From a checkpoint of a small transformer trained on Wikipedia: 15 layers, rotary positions.
MLP neurons of a small language model. Each row is named by its layer, matrix (down: output weights) and neuron, and shows model dimensions 0-191. Each number is 500 + 40 x the weight over its row's rms, rounded and kept within 0 to 999. Numbers have three digits each.
A block is one neuron, or neurons of one layer that tend to fire together. After each block is what it responds to, as a language model described it from the Wikipedia text at the highest values.

L7.down136:452511540473481530630491515431534480550496502570468459519488549523499451510519455491466511543557513458462490541519492511497470508558447507532459480532583517477466528469550539502589495543495558555562467459484537565603524463443473456484504544519470504545516463498511473525571506436450466511511476486547456494506487472516490530470483536489520475471436515434533356480526517588500592436480489492510566530564475528526480406485457439547535525488506474519542487483486457493538509585517455478455480545511470531455498538493497520481543387480454467449487494480510533471493438473500471467
L7.down160:504466456535503488500466438531497521510510498459414484510562512474475546532530596509554501522462558460558536396534473485436510504425527503485491434473538509491469502466552431497538453528505443498494512508425500500478506517523550528536473446467559464484496534548499459502475509493526530474528472520544450477521442465498547496497444491502626507576527525469445500484493441479553516499522491477518606525533442433451563448471488450554506509508507485453532488473434499435588556558527525536433521499408576574452486512499443573486523504527541474503483524432514564533493494560485459515
L7.down172:480480483464522457472495411559470542357517532501467483500483478542538485541500523566528516543451504456484480522510443493527497582487482523568547473553497482508485489518468504524523557484463550537445579494432511518487517512509514551558471466498519536548549493539484503502485504491535500456440468442537472479545420575503547481559501519431510462497589498441550457568521491426472439506550439458521508540567455491469497508508505500452484494489440503515428521494507452481503579543582498440509521537421471473549516496477471531562505427588427471464453581513488536505434498510451491489
L7.down183:481536530599578498501508473500502478464447473534534483492504514474552509420527586498573477460445510533464519445423481505488503454516513498454487547540540439500531480468498508523504505520499381432545538492467525552477576551533520573556441481526586423512503436550425438430513551476399519481589506497499477463512521427498500479486478490554525511462477549480509503540471494420494471439538518489469541523511536456476528554480538455513556444540473517510552513509514506445520481496474542494425417527487476595485498564521531436462519544533497520521483562462512475520521495532464507484
L7.down265:489543487483412485493526541458490515474553519484507508524441437521446514552542532506488476514502537495575576476532539553433535446466494486482535413511530413525479439594521495538489524571491548537563518489542507485503470507559457559523525521348488452433480526448506466531493460508440457469530529537487495396533471441527497502514437460486545525550459486504500557491527534541587471469475532474509501522472516517464517472493467481499534512436555500468544449527530470454532475429417574560499498476527441497516562527456485538514512419516537510515497581522514565518497514483470489548
L7.down273:489506465498475520558465530420440459504568510567497478447453487510528475585530478521516571518524552478484416499558485537483564482505449473518405478505499558461562441456466565471487499407512507518446517467438455561529416549422478483471479578494478475509559429448509492476526499432492470484502472483510498496473530529508531473564483556446566471471437474537537513486554476515499540528462469505526498536539474441494523519523519455502497507542479479532573554501424438516561523532502542530531533492505585467507587504484492486480528520510465537585466549474422461460470535587513469470
L7.down359:520535481403509446486478603433480407496437410621517463494513546464528503481475462499490504536501535492506481439539481496465478528437516525556483486477462513557510556476496490477571490509475568469489468496534476531438463539488413473423487544523427479460540497554488472504509501554474424469512490543479488519449491538571511519535500557537506463528478510509475480488549447487525558575550494478545540485493522511454513484508544502464480450516524544547554441475483464492455525530497552531521442516516476410479524524491495613466516540506589503478486387498502521526476476605502477483
L7.down377:501515473490468510464458446505463531467546484520454429537500526564468496503491436527477439462434534496471558536523507525508466446465466459488480483499560484454552598567519523464465538469543453517538492515481410542498533453552516576510496517484525532528508484408523473388508441500540567534529521446548548518551532475479462425541494464524515558527440475519534538521455449525483480489510513485490515518500498508502555547490508471529531447520443472506491484577503514474533468488501584521435475498432467572493459495462447529418534518601551422544493487497564433530490432597529488534
Coordinate digits, word starts

L9.down144:470488422492482493488495477519524512482534518556485512512512502436531513505474490520543526522472438525595412543516419501541560536476412482521556459534525532508540529512515399478529429522419472519455535441508530566446515471525516538433519525502549501433468522512443532495503495511472474528527469580540515552560550520440540523435411617463501539554538425450539551508504534457437472573535520482531498471494476466491543446454474484513469499558542444546508514482548523450463500531478519528478500530498530473534459500480434521489574484500452575446472514469500493448431574474510501485
L9.down332:516445454476510494465411465515525468480518475507592465503462497502545482493544483553551514489481492498481530488510490571459528539509378513497600483516446530512452516523479457525388499521487515427530536507543410527515469432571494484560514529472509455488534456457511504404493454516523510540478497509528526436466485512473522494535484441470403575555587516490421543516417568512526474431492554509507490463423557468447515525490534514514504512560515450522433445482518495510526528508542540601518476508449529553518515538484518587486511529498504459455501571473480515513520494531503477463
Word-opening subword fragments

L4.down41:474478512437482536453452456529436468501460554502480514441541493536573574507505544506512521438516425468496560552471469474521429500498493547484545535559536524515445490556500412505433469493506422520532495527455503529521499474505559529498454449462500521503500489517524543501482449537594502525487464453603500408552435443475451455511441538491463519405492411444555519540501482484513513540489502509498519508466524501498463539482489490421487470574521498601495575556491437481503474522492463528555528549514491487542450508460455521480459558522512532521535509504513564456485607551452537531
L4.down63:519499487527473502499499410531471484499476463564493546470470477471517494474594467516491543478481504581506566554516520469505464443524480508474493500470468507521504525444428538550475494456457507596421439483424531501549505434533546530471470507551505459500461474483515501581475472491555537559503526522516478475456543484405514560517520532518489443473496376421534475527500423563477488453508415491554552486570497440607430496499532547430458474480500522508535499492476551520477497495469552574565578470521460511486499484479527525514573511486492488459536475496549475479467478564533501566
L4.down213:538475462546456486432437518479541540469466489468481481474516433497484596470518448516540515519517556533527521491526359436536425428470516495479481508468463557466523500483463471518546516476546559519509468500494531543482475483414482608447499538496547500509562475448512459515520534502495471465497545506507452559448479514402534479497455530579454528529490530499571516541436477449526508517522500536427513505499515500481480521542534542443470489507549467562551481525480508456476472521482550528477535567502491545475416524507550496531481574513408474404505512479506536543500563541394525520
L4.down231:458389511512486472513537427489477552458491513530442509519498478565506514515521471467443500466586468471564560520458535487489515471538531502581448485482561500520560565512512531511507491552509447508497473540528465461535526542537578403536529575466447503541505474499481566582476527475521508532501479432386545476596516451465459403494480516542473477542498445495485515536482433563521582579516477476531474498472506545552491485515496471537502558503539523504510464436476463511491474532534492522531518406434468451508496425498501546460485448470543460472471479441540556472538526489501462506
Word-initial "de" fragment

L7.down48:508489488465521518499508516548499478490554474451532458544497426461495557494521524517564562427446559501467534438557464531466475474548482463479536509513488461470517476486546462488509493522485525416497481460547427484423481470639539514550464461480464497528494472537487492464473524533467486496585493496531525538513492507472452484606427457491485487480498494592506468455490467517492399456505497471490545517426528525471500518454417434435542492502501600523509520525499540476570529493482525452543526531532574494580555461517490558541519522431522521514437461481478540595520519459572474505
L7.down137:588467468498558500519528477540476438457485519524565513486516462475499532543495468520546493440472442537559452439498449472479566488445433523421550522501495518493485444583529520537550572515539456501509488480499522493380482486522458489546570568498520453472405525544458545460486494615500508524518474531492477522509513477481434484507502524441540537490549468441481553441523567484498531585544499485498466480435481436464462490490510435526474471516507475485439555541586553549519502494459514514522433482503449505528535461507527437474499501459444567503597501511477546517480554502441514531
L7.down194:454476480536521526512503531534485449491478532549509556479505511478539434511418390425500484450546467506567535565406476537451546536416461555439442510487482521483483497503518480512502495455520497529470477591509530568516473454525524509501500464537494501428485607501522517529474534511519543523431453553477576455563493469471488504469533510577584484501448519521487553504549501458487480495474504496538493470442463449468510573467504428445515530584533493460533535512459524454515467389509513511525491626482473529497519523524467482492481451486506492442506536489493559504422567507505498443
L7.down202:477482377497516475517522470500469438463534527549521470441518551478510468606568553551499574531506513510526503510488444457493490424529518497493505437481481516543473487425499521477528454571513447543409498524516484459479510533444555456488516464507494528507554480509515495497469524447563530440507463489511489402433516484427461566450500537452429502527543520504522468496506482503527512456533481525550484534460477443430532503486545545470550524454452517425536462518520503562519542532547456512543482432453569481496556576477554513489529488498506603528424542511573429486531476505468442507
L7.down212:500497502522493494551488457482411482383531519539471472534476512521522567493546500480497472453482448425491484561583498519482525489470509464527452498488508519484469449514473500503511415518465472496564545547546416470471454459447460512468478457536533546534549487507482484438523453569521487432556436503514500473496557480460499531521535480537504543490531509398503458591477526538541424523556429574503468552480497466579507504457517470551546449504523509508487497475488541493538528537462501453512479520477493432548473565472506587524486614571553460557464531487603527494479477532524505458
L7.down299:508475470478491528438544485541470495540583478597501492479441533553523555492484496528488520456502531506547513476528495528490479450527513499452459535468531486481469462456533546568532466403551410451511493485498495612494445483467568492514445491519455450516504543549491430539483464531477470446453445473460531531478507517527504432443492496466544470514453521513556525521525531459511508492511518479470547458558550406479427480446567436487595498462534518502468470568534526544450498512506587534560501497548480516530426514538620464493532498501495534416557531477482493498465494552494571476
L7.down351:461521524464499489468511563524544536540535559497470553459506495498522481500521510548503517514526475485517543502505493455519549446450529527468480576521469490465457478456538514513544438507512502589484508456523537590490479570519591542480435501477508514488492557599522505475491495427514510552522495442529534499505480439482461449491453514439570541529557509503508524539452543516471470513433491405527552499523485448518476503415461480470626457460484453431533550476472461427545429512460562498491513538416521560408536475472485503485485408515564491496505516527555482570503442482474484447
L7.down369:533514467494519465517520470514484397464547450567514460501558512559474525541566472514555535432476521554485586448559445582506523433541505468495462557486524496539510463509549500539526531455474487411399511457481540537460512524567526532523490502516474500491477534516527454440454517465542516506470433499521460512510523495503549470477426492507455550481522535585479525505508552437468426526534480450512505391474466527439520510492507472429523462518495520516543538437586508459555503520500538447528482478485502514493538481489544450529486444505430507457503511480499469555487574571388566488
Early word-piece fragments

L4.down20:560464457459534483510467561488506423510412557480481484549531555560482511456551478495560532535483519475574513514482431443517515439498526539537518483495532462512481461463577470531537503491442484483548534475502542533539513507559532537515536421509474528499549433539526537455534495514510456528535458420530614458485472511428462497498457497551553481504571537450552443424510466516405493416495525453500493446518467506507519480442488523481449465465492514528536594499523458565529466510522410484479457575478455573529499523507461527487532483550528517529530472581492463468526446497473458450
L4.down33:473432455503544521580481512485478413496536485532453565527533476456470482521453436462530494487470527504492466527476556507464504463548526468510486485476449513531523539555468507442496530434455460510416503483465543552433519491548574500468475517462442495508497561562513554517492483564539518556559495486524478504538442438482496569455512529504502429489494477559539374552514518448504500549467585496522474471470530504540537568482472476472490547448535592499514500493550450478526540462527449505525549527472551579560501476591485544459449511484473446498428506487489446478465447484454579440
L4.down84:500516510557556487477486526435514455470428499442499496470556519525500577473509473468462472513590492495449524568518505523488434480455572530511526535471588543520514487522523477523474488488532542531508447485477510552604432482522462515530477452445451463503530488481414521522431448554468552541519507503538404436485530480478490570480496472471433501538560542453536397555504593545482519459493465483511561525488519463518509446423498531520488530477464473501571466556476432546542501596481485434463519491521532541502517448523449544429523457534495511461409490524529527514461470498505505486
L4.down286:546449472484564566494461455470425458529527435441545552499516445541471591517475511501560440456470439506536470454486502503517547437473462521434420533470498544501516467487508504472454510502474459489457455534560540502500537531525478490475477555490487506513487481545469524524520513491524470494612488446482511522468513542427431450572497501534470507587523491540549478474431486530555482453511527522462567491434490483464506566523486541413498528528500476553488554538537480523506480425506526577548504543458556523505518515493575514549485481495439479494585545408469544503425568467435476537
Mid-word fragments, especially "um"

L9.down172:529592437577431545576460513499515409461533496509456545455528483471533538558515417472473507536484495485536451539443383539466548569530474498469448450540475460472503508434521544515500555397504535515454469589499542519502549544494434547470462499524505464508465534474571493537437533464438496499490483570475475415493470541472500525522515496543546495459514505470465501549512446509475479465514526474498455483512470507548474517572536523521547445533508488457497534570502471468498501487534537477526520524479421545565461505466529451553505497558475448513532542502570458420503575493506452508
L9.down197:518550408513512407487519458472533502445537512511409555489444567502523454548506460554444511572528499475489500508407376450466526476515565509484508501503492440532533514503474510471564489487500497465505547548517495468553586483452464562569568496486473438512522499470533555555434489543458449507545514475485471462550605537475473403487512539562481507560512513413500534500524497447503560523493487518508490558539481509525452482511485531504546459454488506461490527485506497551479475505518519468570499518437433454483452556441469509509519474514441514527401520464475535557542490501545498515
Word-initial fragment pieces